Weights of a small GPT-style language model, trained from scratch on English Wikipedia: no biases in attention or MLP, 9498 steps.
MLP neurons of a small language model. Each row is named by its layer, matrix (gate and up: input weights) and neuron, and shows model dimensions 373-468. Each number is 128 + 32 x the weight over its row's rms, rounded and kept within 0 to 255. A neuron's up and down rows have the sign that makes its largest values positive.
A block is one neuron, or neurons of one layer that tend to fire together. After each block is what it responds to, as a language model described it from the Wikipedia text at the highest values.

L3.gate199 [138 135 107 174 112 139  79 154 156  88 131  78 140 140  70 152 142 185 121 109  82 140 116 113 128 101 100 150 114  75  90 163 113 135 139 127 138 157 145 182 177 108 149 130 103 142  81  93 128  86 135 134 116 123  79 128 132 104 125 177  66 156 144 141 139 107 124 123 161 122 149 145 120 128 136 122 142  50 171  78 147 116 123 157 106 173 129 121 143  80  82 190 114 144  62 121]
L3.up199 [120 115 161  61 154 113 118 104 117 203 183 128 130 174  90 166  80  68 115 157 133  69  95 140 141 147 178  99  97 134 149 148 122 153 131  99 103 117 176 142  82  96 119 104  88 118 126 145 119 123  92 195 112 135 120  68 123  89 127 119 140 135 130 169 165 140 175 108 101  93  78 120 108 127 122 129  70 137 192  63 101  79  94 121 135  73 115 130 116 134 140 126 145 100 173 113]
L3.gate951 [117  84  49  78 111  95 126 118 104  48 137  85 108 178  60 188 126 112  96 136 127 127 128 123 146 129  81 110  64 170 155 119 108 114 118 119 146 129 112 130 167 109 104 107 145 145 175 105  98 112 117 127 131 188 153 147 119 102 156 147 130 138 113 104 126 132 111 135  91 152 109 112  88 126 121 103 130 160 188 140 179  90 124  89  77  93  81 152  94 155 114  40 174 128  52 168]
L3.up951 [146  90 102 126 161  83 112 113 129 167  84 125 121 164  90 133  60  99 152 155 121  98 133 184 140 121 179 134 134 113 151 171 104 144  57  72  94 152 185 173  83  82  82 152 134  84 119 111 110  86 126 149 217 143 101 118 132 147  94 214 108 105 167 117 122 105  81 130 108 168 123 156 143 134 116 126 130 103 119 103 131 103 143  78 111 118 105 138  81 149 127 137 110 113  65 136]
Boundary tokens in encyclopedic prose: paragraph breaks after a biography's lead before ==Career==, newlines after section headers, commas after fronted phrases.

L2.gate86 [111  97 117  99 114 130 136 136 114 133 175  58 134 135 119 121 108 198 132 135  72 167 120 100 112 171 127  92 116 147 170 154 148 154 160 117 130  95 146 106 134 155 145 162 171 144 115  98 148  88 155 100 138 171 153 172 145  65 171 163 198 143  79 124 156 205 103 155 129 173 131 119 152 116  81 146 116 104 134 121 114  99 120 143 138 103 105 161  41 144 136 119 102 144 156 147]
L2.up86 [157 122 116  84 137 164  87  90 167  75  77  88 106 163 110  97 142 167 111 170 122 100 145 138 121 163  93  90 149 173 169 134 191 100 130 105 191 136 143 104 158 118 121 191 108 156 104 119 104  95 156 136 139 133 127 114 148  98 100 152 114 127  69 112 129 137  97 121 144 161 167 141 102  96 106 118 115 103 146 164 148 118 182  99  71 100 117  95  99 118  96  88 138 173 127 122]
L2.gate215 [123 148 192 172 110 129 140 105 123 136 118 175 106  87 132  97 220 133 154 113 163  62 141 108 198 159 134 156 116 160 101 117 107 124  99 155 123 109  91 162 107  90 126 140 113 169 126 110 152 118 170 152 108 125  57 120 153 140 135 119 120 136 112 105  77 149 163 157  96 155  98  96 170 132  98 107 179 126 142 122 142 101  57 162 115 159 129  76 143 182  89 115 118 166 146 176]
L2.up215 [123  91  71 151  89  78 165 105  99 147 144 111 175 100 140 102 137  67 149  99  83 164 128 103 117 157 124 133 196 142  68 125 144 171 160 108 178 170  94 119 134  78 129 122  96 144  92 123 132 119 149 117  90 141 121 107 186 142 195 116 163  97 147  68 155 170 106 107 126 142  97 143  90 103  94 110 140 114 112 130 163 102 111 169 130 158 119 123  72  91 100 134 118 153 120  79]
L2.gate932 [121 105 138  94 131 171 156  91 164  65 120 112 117 131 128 149 131 222 168 158  92 112 150 156  73 182 160 106 105 140 146 166 209 184  59 105 113 139 196 177 135  92 169 144 131 141 123 164 157 106 138 193 153 154 154 178 101  69 124 154 169 138 102 104 150 131 112 135 114 140 110 109 101  93 133 186 161 139 134 135 132 155 148  95 147 102 180 122 157 117 144 155  79 199 112 120]
L2.up932 [170  72 129 118 165 103 151 102  63 115 102 133  99 114 138 132 133 162 104 144 123 145 108 117 176 120  90 113 150 133 182  96 141 105  95 121 112 137 123 107  82 138 129  95 130 113 141 146 148 148 168 129 132 151 190 134 205  93 114  84 112 156 152  75 139 125 146 119 143 157 146 123 168  95 137 116 126  21 169 104 144 115 115 130 116 102 129  87 139 160 136  43 152 138 130 180]
L2.gate1117 [115  76 139 123 185  76 154 122 140 131 168 133 160 147 102 113 152 188  89 115 163 156 151  91 140 143 160 164 141 159 177 141 133 199 144 206 111  68 109  95  85 164 130 142 136 113 129 152  76 187 154 163 125  84 124 128 139  98 130 125 115 159 114 178 141 182 163 178 153  73 133 168 162  98 182 181 137 142  78  72 201 125 145 138  93 106  85 105 116  96 159  91 182 145  59 157]
L2.up1117 [117  80 105  78 107 102 144  63 138 140 197 157 182 166 134 135 164 195 130 114 144 125 150 128 132 149 118 155  79 124 138 174 139 205 158 129 188 178  83  72  97 142  59 184  95 103 189  89 151 106 125 155  94 102 134 145  71 134 132 122  83  39 149 149 129 160 156 101  99 121 159 112 102 108 133 136 125 128 130 103  95 140 114 160  84  82 148 154 158 158 200 128 164 140 139  79]
The comma closing a sentence-opening time or context phrase, mostly year phrases like "In 2014," or "After Alamein,", plus table cell pipes after years.

L4.gate77 [123 135 122 167 158 153 113  85  71 172 161 129  97 131 151 120 151 150 108 209 144 156 104 122 155  96 136 174 145  96 117 172 179  95 160 129 147 196 180 128 102 107 161 196 165 127  96  99 149 145  70 129  83  92  70 110 208 158 158  82  83 124 130  95 159 114 142 153 185 118  74 130 131  78 129 107 132 164  85 168  70 171 121 139 137 157 113 139 100 133 135  83 135 159 169 135]
L4.up77 [123 144 142 116 147 116 146 153 145 129 155 139 120 128 141 174  89  39  49 149 154  70 109 137 154  84 107  99 102  80 169  82 119 119 137 112  45 135 178 104 105 119 200 118 146  98 161 137 137 101 117 170 126 140 117 112  78 132 128 120 217 116 143 145 134 161  94  88 173 178 136 132 160 166 181 128 155 109 124 154  84 129 112  79 179  82 151 106  86  97 202 156 179 114 155  95]
L4.gate338 [129 142 133 156 155 146 120  76 112 113 108 119 161 150 141 124  54 131 115 220 139 194 145 128 168 167 196 186 124 145 119  89 129 172 109 120 116  85  53 132 160 162  84 146  76  71 131 219 220 149  60 155  98 131  89 125 134 153 147 157 164 125  92 155 138  98  63 124 176 155 137 135  97 139 155 153 110 169 115 154 105  89  99 159 167 176 130  88 154 126 152 160 141  97  86 157]
L4.up338 [ 86 173  97 151 177 133 130 113 106 138 164 169 154 131 201 128 105 106 108 148 121 161 154 130  38 162 180 165 131 184 131 113  93 126 141 117 178 153 142 153 178 159 123 105 100 140  26 131 191 181 137 107 111 156 110 175  96 176 111 101  98 105  96 164 176 171 132  65 114 142 146 150 107  98 197 129 111 128 146 132 103  82 113 101 125 139 128 147 136 139 153 153 143  82  62  87]
L4.gate349 [113 155 136  90 137 107  62  97 145 106 137 179 156 150  67  74 104 159 149 110 151 105 128 138 126 121 117  92 142 128 182 108 145 137 114 123 144 101  82  95  87  70  76  59 147 141 116 107 201  99 125 188 170 123  38 117 170 163  78 179 125 107 129 120  98 158  97 185 170 113  99 112 113 195 128 149  89 175 143 104 157 126 136 159 157 116 181 180 132 164 142 118 156  95  74 120]
L4.up349 [ 74 178 189 150  74 167 114  44 112 129  92 142 135 128 141 133  66 112 176 152 111 184 162 128 141 126 167  96 129 128 126 105 155 104 167 118  94 136  96 122 146 135 104 153 160 119 147 109 208  92  74 196 120 131 113 135 113 105 146 175 142 160 113 176 124 137 131 124 160 120 115  71  54 146 179 138 148 165  97 105  92 165  87 137 139 146  94 132  84 146 139 139 128 168 102 100]
L4.gate797 [ 94 145 127  68 160 153 152 126  75 194 190  88 145 112 104 127 119 104 125 175 109 145 181 170 149 158 150 104 126 131 122  74  50 159 123  91 114 107 132 133 128 150 108 135 190  88 143 132 140 122 114 173 107 173  60 119  93  51  96 185 167 157 133  70 178 120 106 136 131 128 123  91 170 174 122  73 142 134 172 162  92  77  85 147 159 165 133 155 151 136 155 144 162 105 148 128]
L4.up797 [ 88 180 139 136  88 120 156 111 114 118 104 114 124 120 123 111 151 110 157 191 137  88 161 108 103 131 116  98 195 133 111  97  91 108 104 165 106 158  86 144 201 175 128 118 151 138  81  94 164 181 111 123  77 118 145 131 109  98 161 138 183  96 172 128 119 117 113 147 143  87 127 174  78 145 167 193 111 106 154  77 126 106 109 105 165 125 157 119 127 100 199 110 168 168 107 120]
L4.gate944 [126 129 131 104 114 139 138 189 117 189  92  70  83 169 174 107  93 106  96 114 130 103 161  93 148  94 110  80  69 112 150 108 194 121 164 122 100 155 140 100  93 133 140  74 220 114 161 129 173 148 109 135 146 131 146 142 129 208  82 107 171 182  72 124 149 154 116  89 118 125 132 114 104 138 147 138 105 218 145 126 149  63 116 115 214 121 115 135 118 171 144 156 136 168 104 105]
L4.up944 [112  92 160 199  96 151 141 129 171 142 114  99 156 133 112 152 117 132 106  98 150 128 135 145  92  96 140 131 127 133  79 166  99  84 126 152 110 106 170 133 106 133 113 140 141 127 160 151 124 169 109 155 102  93 119  84 148 114 104 155 129 137 134 155 107 135 144 136  99 142 194 152 126 142 139 120 200  84  95 168 138 167 112 150  95 152 100 149 104 121 109  89 123 120 168 199]
L4.gate1029 [156 125 101 145 120 123  92 106 129  63  88 154 119 134 110 189 133 137 133 172 127 109 102 120 100  90 122 115 161  72 104 113  59 111 106 101 131  72 113 114 143 106 120 145 150  82 123 115 164 133  90  82 172 124 130  79 119 131 116 101 125  84 140 203  92 172 187 139 111 140 112 142 135 149 126  58 148 184 117 140 119 154 122  76 190 102 142 127 121 148 136 183 103  67 184  85]
L4.up1029 [141  78  85 138 168 139 107 102 101  71  45 162  93 191 139  86 187  85 176 126 147 106 140 129 139 106  56 100 111 131  98 143 153 117 119 177 118 115 150 150  81  90  97 134 112 150  79 126 161 171 120 105 142  92  77 119 114 132 133 109  84 144 137 154  81 126 132 124 130 164 136 165  63 120 143 159 185 192 155  92  97 142 104  95 108 131  93 108 163 166 105 189 126 139 118 100]
L4.gate1231 [ 87 142 192 143 156  47 207 143 152 124  76  95 107  97 181 122 125 118 122 100 132 188 106 157 147 106  12 144 132 109 110 119 151 124 150 132 154 151 169 162  83  85 155 123 107 101 111 178 149 101 110 145  88 146 162  80 122 180 107 119 124 101  76 116 115 177 122  64 120 132 165 130 108 113 168 142 112 150 139 101 136 124 114 113 149 125 108 130 111 182 121  60 119 129 135 113]
L4.up1231 [ 86 146  74 136  63 124 109 104 116  95  94 191 115 103 187 138 141 186  88 107 148  89 114 151 154 148 118  74 126 144 152 139 108 102 173 132  75 124 110 144 158  76  78 108 129  84 139 114  80  75 162 111 111  90 127  80 148 153 122 129 159  94  79 114 153  97  99 144 129 123 187 175 130 155 140 137  69 175  70 180 108 184  87 125 123 113 161 155 114 107 160 200  99 135 150 123]
L4.gate1265 [126 182 201 168 143  74  93 134 118 109  77 151 111 145 116 125 170 124 107 180 127  94 162 119 151 110 141 100 178 140 126 108 123 166 138  54 121  64  90 142 116 158 114  97 191 149 132  54 182 112 154 114 163 176 128 130  80 125 119  91 136 157 153 159 116 110  94 208 164 176 177 131 107  85 115 119  60 149 128 144 101 126  97 133 106  96 116 140 161 110 115 130 140  58  58 162]
L4.up1265 [109 115 110 131 133 119  78 109 160  88  98  58 153 113 120 108 237 100 149  75 100 107 150 140 143 235 149 112 117 116 146 133 194 134  59 108 179 107 155 141 126 161 152 124 161 121  90  38  94 113 107 173 109  92 112 119 106 170 139  87 173 162 128 157 132 124 103  90 172 205 181 163 152 150 133 107 116 122  97 102 139  97  99 106 133  85 146 132 135  94 172  85 108  99  93 121]
Intensifiers and adverb endings before an adjective, such as "more", "so", "very", "-ly" (fabulously, extremely), plus some stray mid-word pieces.

L4.gate48 [151 116  75 165 165 142 131 155 127  64 138 180 127 169 163 110 113 122 114 118 143 174 161 126 191 121 165  79 139 146 183  87 117 147 133 172 113 135 175 140 136 136 137 185 112 160 111 160  96 137 122 135 128 125 156 100  64  90 135 189  90 162 126 142 108 159  89 109 129 148 125 174 189 132  82 109 134  88 147 123 128 135 170 117 173  76 123 144  98 146 121 122 179 169  86  94]
L4.up48 [139  99  59 154 110 155 155 115 101 165 118  78 154  68 188 113 124 139 105 160  73  81 119 206 153 114 149 134 117 136 175 112 117 167  84 136  83 108 140 171 127 126 147 180 116 158 107 108  95  62 122 108  81  97 141 207 191 102  83 159 161 157  89 151 133  99 179 180 130 120  30 160 177  68 134  96  99 125 127  89 178  92  85 127  97 107 127 170 156 134 122 143 115 157 159 163]
L4.gate110 [115 141 125 112 115  91 110 117 107 158 120 132 157 132 109 117 105 160 119 126 133  71 106 145 152 114 152 101  86  79 161 177  74 122 132 141  97 139 155 127  49 146 161 135 107 141  95 102  64 108 145  53 134 135 116 120 150 109 178 158 150 152 127  89 163 191 148  56 100 126 141 104 156 112 104 170 156 132 124 134 144 155 122 119 193  74 151 167  42 114 167 144 129 177 101  65]
L4.up110 [198 159  92 161 146 143 178 149 166 121 121 150 162 155 146 108 145 136 131  98 188 166 111 206  82  80 153 139 102 146 166 195 121 145 136 134 110 148 141 181 117  88 128 126 118 154 115 122 105  71 138 118 119 100 175  88 135 225 134 139 143 170 106 121 111 145 163 105 100 115  89 167 122 137 142 155 126 111  84 196  92 115 167  75  71  90 111 150 132  90  86 119 140 102  72 110]
L4.gate358 [124 103 102 199 133 168 127 135 120  92  78 143 126 123  59  87  97  99 145 138 162 154 157 154 114 150 151 164 131 121 158 124  72 198 146 126 155 136 148  56 122 127 132 131  87 140 158  60 141 146 117 155  88  54 119 121 100 135 100  61 122 208  82 172  70 163 152 120 158 137 143 171 149 127 191 152 130 122 113  99 100 123 109 135  90 143  91 138 103 134 117 125 133 139 123  77]
L4.up358 [164 179 124 156 144 140  72  95  96 105 137 104 175 130  83 105 105  94  88  94 145 166 114  93 107 141  69 182 109 102 100 185 137 186 119 146 122 142 154 117 102 106 137 214 120 145  96  68 131 114 190  69  98 148 120 122 176  74  86  73 165 139 101 127 154 141 110  47 169 178 101 180  66 154 138 112 110 162 127 208  49 106 110 130  76 143 108 119 100 158  92 100 104  96 175 140]
L4.gate422 [107 138 105 154 124  91 131  91 132 153 119 167 148  59 163 133 161  53 166 147  68 181 147 139 147 104  71 106 144 155 164 148 123 129 122 132  94 120 135  96 125 139 140 150 118 131 172  95 113 148  91 171 121 145 119 103 168  72  98 133 117 164  85 118 155  97 183 141 108 149  53  91 131 169 119 180 197 193 124 103 121  94 196 145 100 166  95 109  67 135  82 106  75 158 114 122]
L4.up422 [137  84 185 138 135 159 148 127 125 115 107  74 120 172 126  86 134 112 154 124 138 124 118 135 130 115 147 133  86 112 135 172 141  89 119 133 111 150  98 150 108 121 170 115 155  61 124  82  52 145 163  61 113 137 174 144 159 111 113 100 100 182 138 136  94 102 102 109  99 140  97 121  67  91  96  46 159 150 188 104 133  89 123 127  70  60 112 170  56 134 115  91 155  97 169  81]
L4.gate521 [130 145 139 145  96 150 142 138 162 101 137 120 139 179  71 182 143 131 162 118  71 125 141 149 103 109 141 120 143  84 150 103 102 174 165 135 123  96 150 126  81 160 217 164 138  55  48 129 160 107 152 139 107  83 133 164 129 146 165 132 150 122 131 133  90 138 129 124 113 161  81 104 115 160 108 175 139 113 134 151 130 189 179 169 131  75 114 141 104 178 138 106 107 142 165 118]
L4.up521 [147 128 123 118 185 147 114  78 165 115 121 119 133 155  97  90 113 136 203  93 136 119 130 160 116 134 123 144 139 201  97 115  77 151  60 160 113 138 149 124 183 130  90 182 129 151 137 155 144 159 156 146  99 138 170 134 116 168 128 108 135  72  35 128 128  93 195  83 110  39  70  85 122 119 153 104 128 162 163 155 127 131 171 126  88 179 103 202  55 131 149 141 118 139  87 148]
L4.gate653 [151 177 128 149 129 167 108  85 102 111 161 160 155 158  92 192  88  71 143 118 141 183 155 100 106 104 180 164 100 171 168 130 110 111 143 192 129  87 143 132 100 138  54 105 104 134 117 154 106 181 133 151 170 100 107 108  40 101 112 121 139 131 206  95 190 134 124 105 128 177  75  79 101 146 172 131 148 119 160 169 169 124  88 123 100 112 127 127 114  81 162 131 108 144  51 152]
L4.up653 [173 100 143 156 136 124  86 154 114 174 164 104  93 133 176 155 174 144 177 129 142 137 123 151 134 179 156 130  96 196 126  66  88 155 130 160 183 130 118 126  59 136 139 154 179 103 101 108 117 139 100 117  80 106 106 165 153 163 182 119 185 169 131 144 177 141 157 120 162 115  97 121 104 143 167 123 168 140 215 176 135 155 152  93 139  99 123 100 107 108 128 111  73  73 162  91]
L4.gate790 [181 148 150 156 132 128 158  79 113 106 143 139 151 210  63 123  93 141 135 147 153 141 150 119  67 137 187 112  77 152 151 118 145 153 204 187 157 213 122 188  82 180 191 126 125 149  68 102 164 106 106 144 115 123 137 158  71 126 141 133 191 105 131 162 178 107 126 117 138 132  91  89  92  87 105 127 156 147 164 151 136 120 170 151 168 155 107 120 134  80 127 187 127 155 140 110]
L4.up790 [138 106 117 172 132 156 168 122  73 171 103  63 150 147 146 131  93 157 161 183 162 157  92  76 177  98 118 129 108 129 142 144 121 140 126 113 154  88  90 109  95  84 148 116 114 113 100 110 106 147 189 187 107 120 128 141 140 110 162 137  87 167 142  97 166 134 129 112 142  95 100 110 175  62 164 110 146  89 127 118  96 149 133 170 148 125 170 168 122 130 116  71 183 138 143 145]
L4.gate1228 [160 180 125 153 170 187 180 177 112 137  64 190 108 187 121 136 205 103 157 111 121 128 113 109 154 203 153  46  95 122 147 142 137 124 110 144 135 138  51 162 152 101 134 153 149 166 108 149 134 114 149 126 140 154 147 123 145 153 145 130 149 181 120 171 107  87  77 192 147 128 111 122 132 109 156 158 108 142 142  94 162  44 125 142 111  99 119 119 130 136 109  98  61 126 133 131]
L4.up1228 [130 166 173 158 135 137 106  81 129 109 143 118 167 157 157 114  95 136 150 116 126 147 161 123  84 182 155 162 141 137  88 179 170  97 151 114 135 121 118 140  98 144  99 134 142 123 114 144  97 153 111 152  85 127 117  70 157 122  93 103 126  98 135 146 102 113  86 144 155 149 110 144 169  80 166 126 152 105 126 133  45  52 140  92 134 145  98  75 140 158 121 166 123 178 158  69]
The token just after a sentence's opening phrase, usually a comma (In Japan, / At Microsoft,), sometimes who/with/of after an initial noun (Students who).

L2.gate224 [126 121 112 149 130 127 122 171  83 187 175 131 112  40 165 167 145 134 134 137  88  74 137 165 146 160 119  84 131  97 181 116 135 106 103 161  89 125 178 141 158 158 111 112 130 134 181 162 122 137 129 119 139 137  26 145 116 113 149 161 205 162 106 119 164 124 197  49 187 115  70 159 149 138 118 150 124 169 151 160  95 128 148  91 137 148 175 131  88 181 160  71 115 138 119 137]
L2.up224 [131 139 143 108 128 127 145 106 179  99 172 136  99  92 104 107  82 107 116 138 139 138 111 146 119  90 169 174 179 109 153 118  88 141 156 137  85 112 172 104 144 114 149  77 108 123 148 104 179 119  70 117 104 124  95 145  87 203 144  76 164 134 101 178 191 151 138 160 119 132 118  65  89 115 180 123  99 108 176 185  96 131 150 116 147  93 225  91 108 158 123 106 146 147 118  90]
L2.gate315 [116 167 164 103 176  73 109 165 150 102 137 142 166 139 129 100 122  75 145 135 161 129 187 122 171 113 161 135 105 133 180 178  82 165 146 128 119 128 121 118  93 188 119 118  69 177 163 108 190 147 121 118  86 111  70  87 101 161 133 159 160 103 106 187 149 165 112  88 231 120  93 160 143 149  64 173 109  35 170 197 142 132 104 151 102 101 123 112 112 149 183 154 127 147 149 129]
L2.up315 [115 185  52 105 150  64 116  83  90 130 129 135  84 151 154  97  97 134  94 169 144 171 131 145 130 148 201 108 131 154 143 126  65 128  73 106 160  28 109 132 137 141 129 152  81 156 152 182 158  94 116 105 130 125 120 117 103 101 174 108 106  95  98 199 216 148 134  59 167 115  82 106 105  90  77 104 136 141 137 158 172 166 180 116 134 135 107 115 147 123 164  95  89 106 177 109]
L2.gate571 [ 97 115 137 123 183 144 131 101 173 155 123 112 167 134 118 103 156 103 145 110 138 101 121 144 177 159 104  72 178 131 126 113 139 146 177 128 167 135 131 121 128  92 144 122 148  82 165 133 144 117 108 121 126 173  86 128  99  97 104 142 158  71 106 145  96 174  85 122 146 125  84 106 170 111 136 119 116 178 151 109 117  85 118 138 135 143 147  67  68 137 137 128 109 130 108  90]
L2.up571 [150 159  69 140 146 137 114 132 146 151 128 133 121 110 151 120 157 114 138 156 139 149 105 118 152 105 125 139 148 168 109 136 153 155  71 121 165 101  91 126 184 112 158  85 128 139 105 115 116 179 113 144 186 192 136 134 109  71 111 173  68 109  57 160 125 118  97 126 161 115 118 140 103 165 128 127 142 109  98 114 182 146 178 109 176  95 155 112  66 147 151 136 135 137  85 181]
L2.gate1207 [135 135  41 145 110  78  93 127 107 153 179 143 148 151 144 149  65 113 101 150 181 161 165 213  98 150  99 153 133 188  52 103  46 160 137 122  73  74 236 114 173 163 137  97 156  80 122  80 127 123 138 171 106 125 134 127  77 101 153 141 128 129 124 189 133  89 139 105 130 109 104  92 108 134 120 154 127 204 127  96  88 119 120 107  97 109 129 103 128  88  85 111 143 138 104 111]
L2.up1207 [197 169  90 100 122 129 198  57 163 126 191  84 160  85 134 156 140 140 124 115 148 133 120  63 148 121 144 133 155  39 112 174 184 122 137 195 145 142 187 124 135 118  82  95 110 158  55 106 174 108  93 192 120 149  92 141 103 148 111 124 115 131 166 184 128 135 107 129 183 119 121 111 143 119 115 159 186 138 110 131 130 172 125 122 142  98 149  94 126 144 110 118 117 162 133  60]
Final pieces of adverbs such as -ly, -ically, otherwise, and standalone adverbs or connectives opening a clause: historically, temporarily, however, eventually, then.

L3.gate238 [ 65 135 148 150  77  71 135 120 131 165 121  93 150 147 167  87 107 124 100 177 132 152 167 113 181  83 110 140 101  75 157 158  12 156 143 124 125 163 128 128 110 155 149 134 146 131 118 160 174 151 122 119  83 137  91 138  92 126  78 162 109 170 141 147 163 150 135  75 197 137 147 115  77  62 112 174  95 170 137 140 127  88 157 106 135 123 125 177 135 139 170  39 118 167 156 167]
L3.up238 [ 42 165 134 170  93 126 109 167 122 126 136 112  98 114 204 129  54 177  86 186 133 125 173 109 148 106 152 138  94 162 102 163 101  92 166  97 110 148 137 178 137 121 169 141 121  95 129 116 214  98 119 180 144 110  63 123 130 150 162 136  91 131 154 160 142 171 122  97 128 130 179 193 123  57 157  93 101 132  82 129 125 100 127 143 117 134 138  95 153 124 113  92 159 105 177 131]
L3.gate506 [154  97  94 123  55 169 158 134  90 171 113 109 131 173 208 100 127  91 148  91 136 192 138 142 170 108 175 192 109 134 116 157 113 161 168 141  76 121 164 126 104 128  95 114 110 134 150  88 165 128 130 133 131 121 137 115 113  73  97 170 173 158 144 124  93 115 161 128 155 136 122  92 119 118 105 100 161 187 150 115 125 134  98 102 141 132 180 170 109  94 153 133 143 100 123 108]
L3.up506 [119 149 159  96 209 146  99 128 133 129 133 141 136 116  82 166 117 141  73 167 213 167 193 123 149  89 159 110 125  86 158 134 100 125 145 117 117  92 107  89 196 148 123 126 129  90 102 141 173  87 135 136 143 119 136 103 134 119 126 191 187 127 110 239 133 151 175 145 137 132 132 129  83 106 106 104  80 179 167 106 139 102 150  93 150 102 172 120  81 122 153 119 145 125 159 140]
Fires on adverb endings, mainly the -ly suffix (extremely, emotionally, remarkably), and on degree words like most, very, so, rather before adjectives or verbs.